config.yaml
hidden_size: 256
intermediate_size: 256
tie_word_embeddings: false
init_std_down: 0.00545
lr_head: 0.00383
dataset: "wikipedia_en"
MLP neurons of a small language model. Each row is named by its layer, matrix (gate and up: input weights; down: output weights) and neuron, and shows model dimensions 112-239. Each number is 500 + 25 x the weight over its row's rms, rounded and kept within 0 to 999. Numbers have three digits each. A neuron's up and down rows have the sign that makes its largest values positive.
After each neuron's rows, "fires before" lists the tokens most often just after its 100 highest values on Wikipedia text that the model never trained on; "fires on" lists the tokens most often at its 100 highest values on Wikipedia text that the model never trained on. A number after a token or word is its count.

L6.gate110:511495480511507476532508477490469487471516513487546524489505485506481506537533542529527508466542483513566460546516544546432502514488484494494504501497483518518482469489511514476490483526533576462487453512485506511497534476488488477490488512500485462506518481545487491465474503536548472506529481512491513530454500514495511489509571500469516477476451498477449490484483481531478443517468
L6.up110:505517490520478456477541511518471508457482526462537483514466512463531463517497484464449498509497522492520550475495534521474488490497525487522490504497552523524493483509494508471473491506507420478461490470529548515508505515502505514515460544534460506449506529519487533443498474523548489486502489476515474498450540471504497491478509534530494507508462503466482506507488525490495525521502
L6.down110:490503440525467513472558480499498500435502522502529433532513499486523492526483504467466458500440503484512520502499533558509482459520509483544473506476535488548539486509501473500499516474482476489497472543518520486571504528481522509511462489539528495477505544470509493475489495513506518499500516484483537456531520481500475511493535527501523476533451481494492490540520497491480530493542
fires before: ", " 25, ": " 17, ". " 14, "." 6, "ing " 6, "'" 6
fires on: "show" 19, "London" 12, "Australia" 10, "India" 8, "China" 7, "Released" 7

L3.gate102:529486465511496523519476535505514458440478499454535497487490499486527460534522494509494509513479492478514471523500541557456507466468495513464500490534482509485495484504496500477496512519496488517468484487486498480459523536487508518504480502488515505494454491532513548511512511528492523469472516504533574497541489495478485499549492489515526511469474488485497462472529507441505467474522
L3.up102:458474497509518499496447480542523502543563485503459525499507500509494496483470489523526468518496498509481506518516501477521484479507490488477502479448507466487471542513501495459507455464523504493506479514517472514519477514522482484506523559513482500465493438465536499515476492445552516494532494514412537452466513534482460508507506502508513487545507490495501501480498487523506421561506
L3.down102:520505481532488517535477524463518489498518482484534470456528497500511461535545481467486513524487470491520495520552502539463491514471507513490516487502488551498496480507503522498497510537488498501452478506499491483473524510482641503490473487521492506518501495514522481463493508522485509477494442503510526462538534420509524477554490477498492502496479492505512476491514478467504523454514
fires before: "(" 26, " " 16, "0" 5, "Apps " 4, "10 " 4
fires on: "/ " 54, "−" 46

L12.gate125:491497529481519510504527499498465482460440499450509491527477509488512513505520517502501544511481527471450515534517505499555495487471519489512507459515532510501511539504522493484528508515510483493474501510527515518495487473460511481544526512493506538508479486482487518523452491487476506499445473477523548506474510506489501493488503481518499456552483503520450533470525475548463495476551
L12.up125:521493519524566510488448445474443507513486538463515522476514472493498490514511514477469509466545483511501516520501504506529493504476483480512478517513515504445499492454497455484527515470493481478491518448473444523474484494485529493480485507516494482493483466501507510507498506555527493478481506502496488504508512519519520504507518560440511474482516486525472520512472526494503527486522
L12.down125:511485478508516541447553501467487466497480494522497499514520541511534475532538492473494479533497512503484480493502475518496517503472505521432478528507515483499560472523468549512498465483486485493472499534495501477495520508491442486478481511501464484453483498512478533516472481502572521493504517547515482513480455479517463509494501515450478502507531471502523493528515425513447506507500
fires before: "s " 33, "\n\n" 32, "\n" 7, " " 5
fires on: "'" 46, ".\"" 13, "." 13, "\"." 8, "”" 6

L5.gate40:505535479489519535509477478512511472461516520510469544466514491494515490489514501510490515512474473464511477506540585509486507472498531500478535532500475510488524492505489531497506448485471520538518526514521490534474485470492469465526542511536491540528491492504539489527455482522485450536519487475510505514475489466495508466507532437491510544474497508491486515489475523516483509476485
L5.up40:507486494478535500502511485519511490472514499495469515478546523449494513519505526525483502480526521469460468529468529466473531506485504556497503530457507533498500490529527508502523484522500484484490530461503444505536521498514480509550488471500512505461500477539511532519497465482515522504508542464562510526519478509502545502529543490505532517492464554490516522472526489511492535467529
L5.down40:515503401524519476543486490490478492493470503492467509476529537496502498512483527518510488542509532498496523481515503516561568499505485521433511555513537497515513552505525564484485509509464476523421509483514480483506480482517429466531478477503465534497478542506522508552548478521491473484498528492514470517507510491524477477535516473526507508478506537481517489546517484515510524496531
fires before: "\n" 66, "\n\n" 21
fires on: ")" 61, ";" 32, ");" 7

L14.gate1:449483533499477492471501502500466477465478496506458526547556529492518481497512511505452523496531495512478539531507479527519491525472519564447499479500523530506548515474544522514506495531503518483485497502524457529496481499461496513486507513518479461532451488467499531522520530460510495497505490537534523482495503529494516542519523516513515459518471511513501522518483501511487486536534
L14.up1:540453477477482565510518510529506493481479518509486507501480531492503490505467500520491499475539448526517474548456522531521493490485463472481453490529505524494553559521528529521533485531522565497476558552491489494503448499489528527524508544513461496501463509476511493485519461517500479509468478507493495513500511471506502494491511511543473469499534489488516546485513539487490488518506
L14.down1:560474495533515491493503502513497444483518484459508500514510506492525538539487505490477465515548553486491457493480527530454627464538509486460501486504510562480481509488482498532551482522499532514515483488490501491493523504504459475498479492438503468513518505485506509501449499493504504505528471499518493508498497505499484503527473535500529486497514502464496511485534521529469489505532
fires before: "s " 56, "\n" 14, ") " 7, "s" 4
fires on: "'" 61, "\"" 29

L13.gate229:506473494541555527517500485507481518439479477492492508447521503502471472509500487551473468508485507511535479548510556495498511507480497526457491490536494527511495537495512499518515496526496550451472473474503480501499461477493530522524517451528530518496509468490522526530471507491513513493478517453532466472487527524480501471520499492521514498450534501489516492466445520508440461479498
L13.up229:528485481522532549510498503503476518482470545516464480444510500455531479474491533493514469494518497514510509479482493533460498501504469510491503523548503496500490513540525458516529487490509507466473487492492461508507467463493534488460482495503488506479538505443504485514519476508518456506508492484503455533488531479483514474492479488487499506493502517488505518458494522501463459497527
L13.down229:535503440516507498471498504490477481515489504486509523482510534489501457514481570530498505486504539514482452489511474508473575495506464516435468510503531489498496479499524487543516491493489472481439487524505497490491460516506477492500507509523480510519491508528479541527525471521508449506556473479509519497488517483518492521513494512458492485491533480488495494499515522550475508496506
fires before: "\n\n" 86, "\n" 13
fires on: "." 94, "===" 6

L5.gate151:517534494489509462530490560478451479504521498524465484513531494489456515498511522497481478533586501492516459493516487495432501517507529487479509475516511498491508502518525489539480490507566479524503490461491515494557476486486483475485476425504521477500484483470494551531481473532528531535517514495473519526496465520535513520486522463528501460527453473449536509515497484525483493517479
L5.up151:526502502499470520516531479504509527467518512471506469454488457502551500513488522513508518528497488472516531511496490477531529456442495513499451525507495498513522493460516483508479506515471525512490474503502482500445559519491471524543549488468483491461539510493504539512498517509502494487447503492482483481543470452480471474491476497548537509505458504484480540509507488536470473514492
L5.down151:477516492502501461482464489496512507491535523476462475470502463489476515503480487494490478521531493484507492481533517486479560516480496526427526523446516509541507500529497522497458541467443494509492483460506506494489489500474335448475520488510481488516473503520497512489497495486518471511507512494500502497492469496448496535444527534501469508529501495516492521536537487521553516497509
fires before: ", " 22, "\n" 15, ". " 14, "ed " 6, "; " 5, "." 5
fires on: "ing" 32, "ress" 15, "ade" 12, "ology" 7, "it" 5

L3.gate71:493476496502530502519508512502557526500529502527486484493513515502480497443504513496489503526484484508519521468505502482478507518514522476521516511502487480484476526499457490510479474494476560505488514497502547475510485506498507522527447446508512494501470486509492508490508506526523453560510457492480520493530516446474478542497476499552507482528491486454457504493542506455467501491498
L3.up71:485522503515490502458494558503534481454510461507539548537482548473534510487487491449504516548462481502510437513536507534515474515473494500469525509485490458503547544457491515516527488473476484485502514507520502523501507481511486497463529431468508494467493498498481520523479502515503481532501480498464474483504513480493511506448525473509525497500493458491597503468457514519481468479512
L3.down71:527516516498515462516497453506473537499512508507509476536518466499483486515526487484499475473478515479464521477497520483491474492495513506533481490548466477498472470523522503543483528499506501495517506496504510479474458519482625525487415495520509479493488515491479491473521450540468509480508511509497494463501498504446507484530506539485498506494476524478496519491539496457507525500492
fires before: "(" 30, "om " 7, "ole " 5, "ere" 5, "Apps " 4
fires on: "/ " 62, "wh" 29, "exam" 6

L14.gate23:456492493486543539510488513469484502525516532461476531468547511535495457500465510518454464518506481491491464519493559483489489473474505552475474488520488492473527507549511519494452470515504520468472545473483529535488488524501485528482530443523504573508502485504474490498509517485483478509475518453538519507474499510478529503509506488494522476498481450490494500510488490522495484443493
L14.up23:525469495488517545486508499512489497466451474540494503475505562494461526497474465474500491544492486552505537555445496484549523547456516492485529487478504525461550494487483515540491520484534508523500504480502549508500494497506472481514432507525498467503477476502553536462482512504526491501512498523509527514493509483527466472509521516496509507502487517502491578520553498476507523493534
L14.down23:520517543493475506513464485486514485498536492481466526484492511476426532512494485457533538504489477491509523510492496480494521507419504480492499438486505497511514516485520533532526527477469485475475529460497515490492480508476494513489478478504511481505500498553511502517521504474502517521524462462490491533486473491495496471474485535472504505454477480531548492501482519514515507506535
fires before: "\n\n" 95, "\n" 5
fires on: "." 98

L3.gate240:495518481518478499500557487476485493511479491492533532509518467501493527477479519518504509494458475528561478520513497506511492492453494522518494461536511516544529502518531478539479537495528490539521524494534510529512480499493502510505518452471517507470485529491500498513514510524504479508471509553467503514508507522494440501436538519486524511496451503524513537471450458523453473500499
L3.up240:524492461496517521533479497490489440498557534483515477503521453538536505477475461533470499485455513514520486522521551534454516502449541559458458491530499568503519483529487506483477482489510512490460534534524508532489478521489476525476524467483518507497506528462516505523476535538512509507511518501475486485488509518486497501505501522487498487481521523478516465504482537514486500545525
L3.down240:486475444470496489494517510505506470489533481461488542478509511475496462495460589523533509493471509503505487518495473455484535495517508501508503468474505541540502537521543499506484506480523482511525506477478499506472499506485335487524510476492530528496466530491494513528474531490528483485477464543510525488448495497525477492459541487532536528528493468510531486525534507523500501509478
fires before: "s " 19, "ed " 10, ", " 9, "s" 8, ". " 7, "'" 6
fires on: "film" 21, "ign" 10, "world" 8, "artist" 7, "host" 7

L3.gate231:506490488490505514488539489487485504531520501496472514533509519489508491509484548483512494524531471485489507572494526497462474559485517475497499467477548520521480475510519505498500497500503510531490505513469474532497501528527519488511433511528495562494526478473511502500496469466473519462520470486504527558438566511520487494484528520475493511520516546476506529511496524479505507497512
L3.up231:507518503495502472483480495440517495523527469485494454529503524525500493515519497563518505498509481505488513456472464459511510497465502523489475488487486481473500522523485509503531467503514478491533540493520502499496478500544483510555480481475547457442462456496521526494479487482529524495489486551502550525504484512498448501513513498487516525509492540531447480482510498515534517485473
L3.down231:499507508497514501505499508482510490522507517527499458529494468507462525465505523508523482509516459530516489526491523506451501491522428522488502514483529503467516503486534481501542499491480493524542494500501511531466473472504485541512483529450484480477465489496491503527494550518516497515473492510488488520509510500509468533527474501465479514502531471497466485478474472529495509474515
fires before: "\n\n" 29, ": " 20, "ear" 6, "==" 4, "the " 4, "| " 4
fires on: "=" 30, "by" 27, "When " 14, "App" 6, "Cast" 5

L9.gate243:456498461534481567497527494539483524468442410485507510513478497524512493501487509516514503505488520523526501500508498464475462498478490488520517473496490503459537522498528508525498458492510526507521512508494516488553553474486494507533518482511527495484460509523540513525554494532533485485482501514510525528501453504499483536523543446499481505471463497515518485544472493489491536503481
L9.up243:500496494516469469520490536490453512496502493497513474536493471444511479530492495518492531475501533496459511534499544513455525541497487475500508499487520496531457512463444512482497518506489468507490507492488453494489523464472509489568531483500482519486520529513492485499522492531460492508510493479522495521512489485509521516500531510485482460549483499507511519513507501461511470488525
L9.down243:466526461517505498532490482506505497519495497480525510530536484501487543498537532459505482493504506463484486525495493483479526450512482483459483502485453495444507475528473437492513498483487523516490477487507496542514510435519456533510491508488503497477489448483523515518509497465502488493526541482470463486525535532490484490502495508510523525512490522512482512563449498492507514497500
fires before: "| " 41, "|" 10, "y" 7
fires on: "3 " 21, "2 " 8, "4 " 7, "13 " 5, "17 " 5, "6 " 5

L3.gate104:433533500524499473499514517483468501448537539505518508513499519497496487492535509472497545486493477510482528544542517512500491471502502536475538494461533514485484521433530516508537512488466561509518476505528481494543493497518517528479530502521499465516473476509495489517471523579524476511538519536569486471480518512499478550524477527484485481475467507494494498531503549525534483475506
L3.up104:466479511521528470511524512524511467504471523522504486512509506493524544550473512524475485527480524537489464541504532512579479484480487484500535500502489535512502439502472535493431522502493481504504505505513494534494534536525484483518493540513450541478478541517502489520532487512521480476476504489515489507488503530450513517494565489482491499499465490529535511516503480561556470554539
L3.down104:454526459533476484503535489472490522498500528501478458534535521459459479545500508500496505523542491530537504508506508536520506472515486514426529520444508542488552465481507524484537493496493488495458498512545537505528514511532394503503490522526467461498501471488523464540518537517548478525498503502520489502499497489508503538487519515476481463548467478499504520506529523483492478505533
fires before: ", " 25, ". " 12, "." 8, "'" 6, "ing " 6, "ian " 4
fires on: "show" 19, "history" 12, "Japan" 8, "India" 8, "China" 7, "France" 7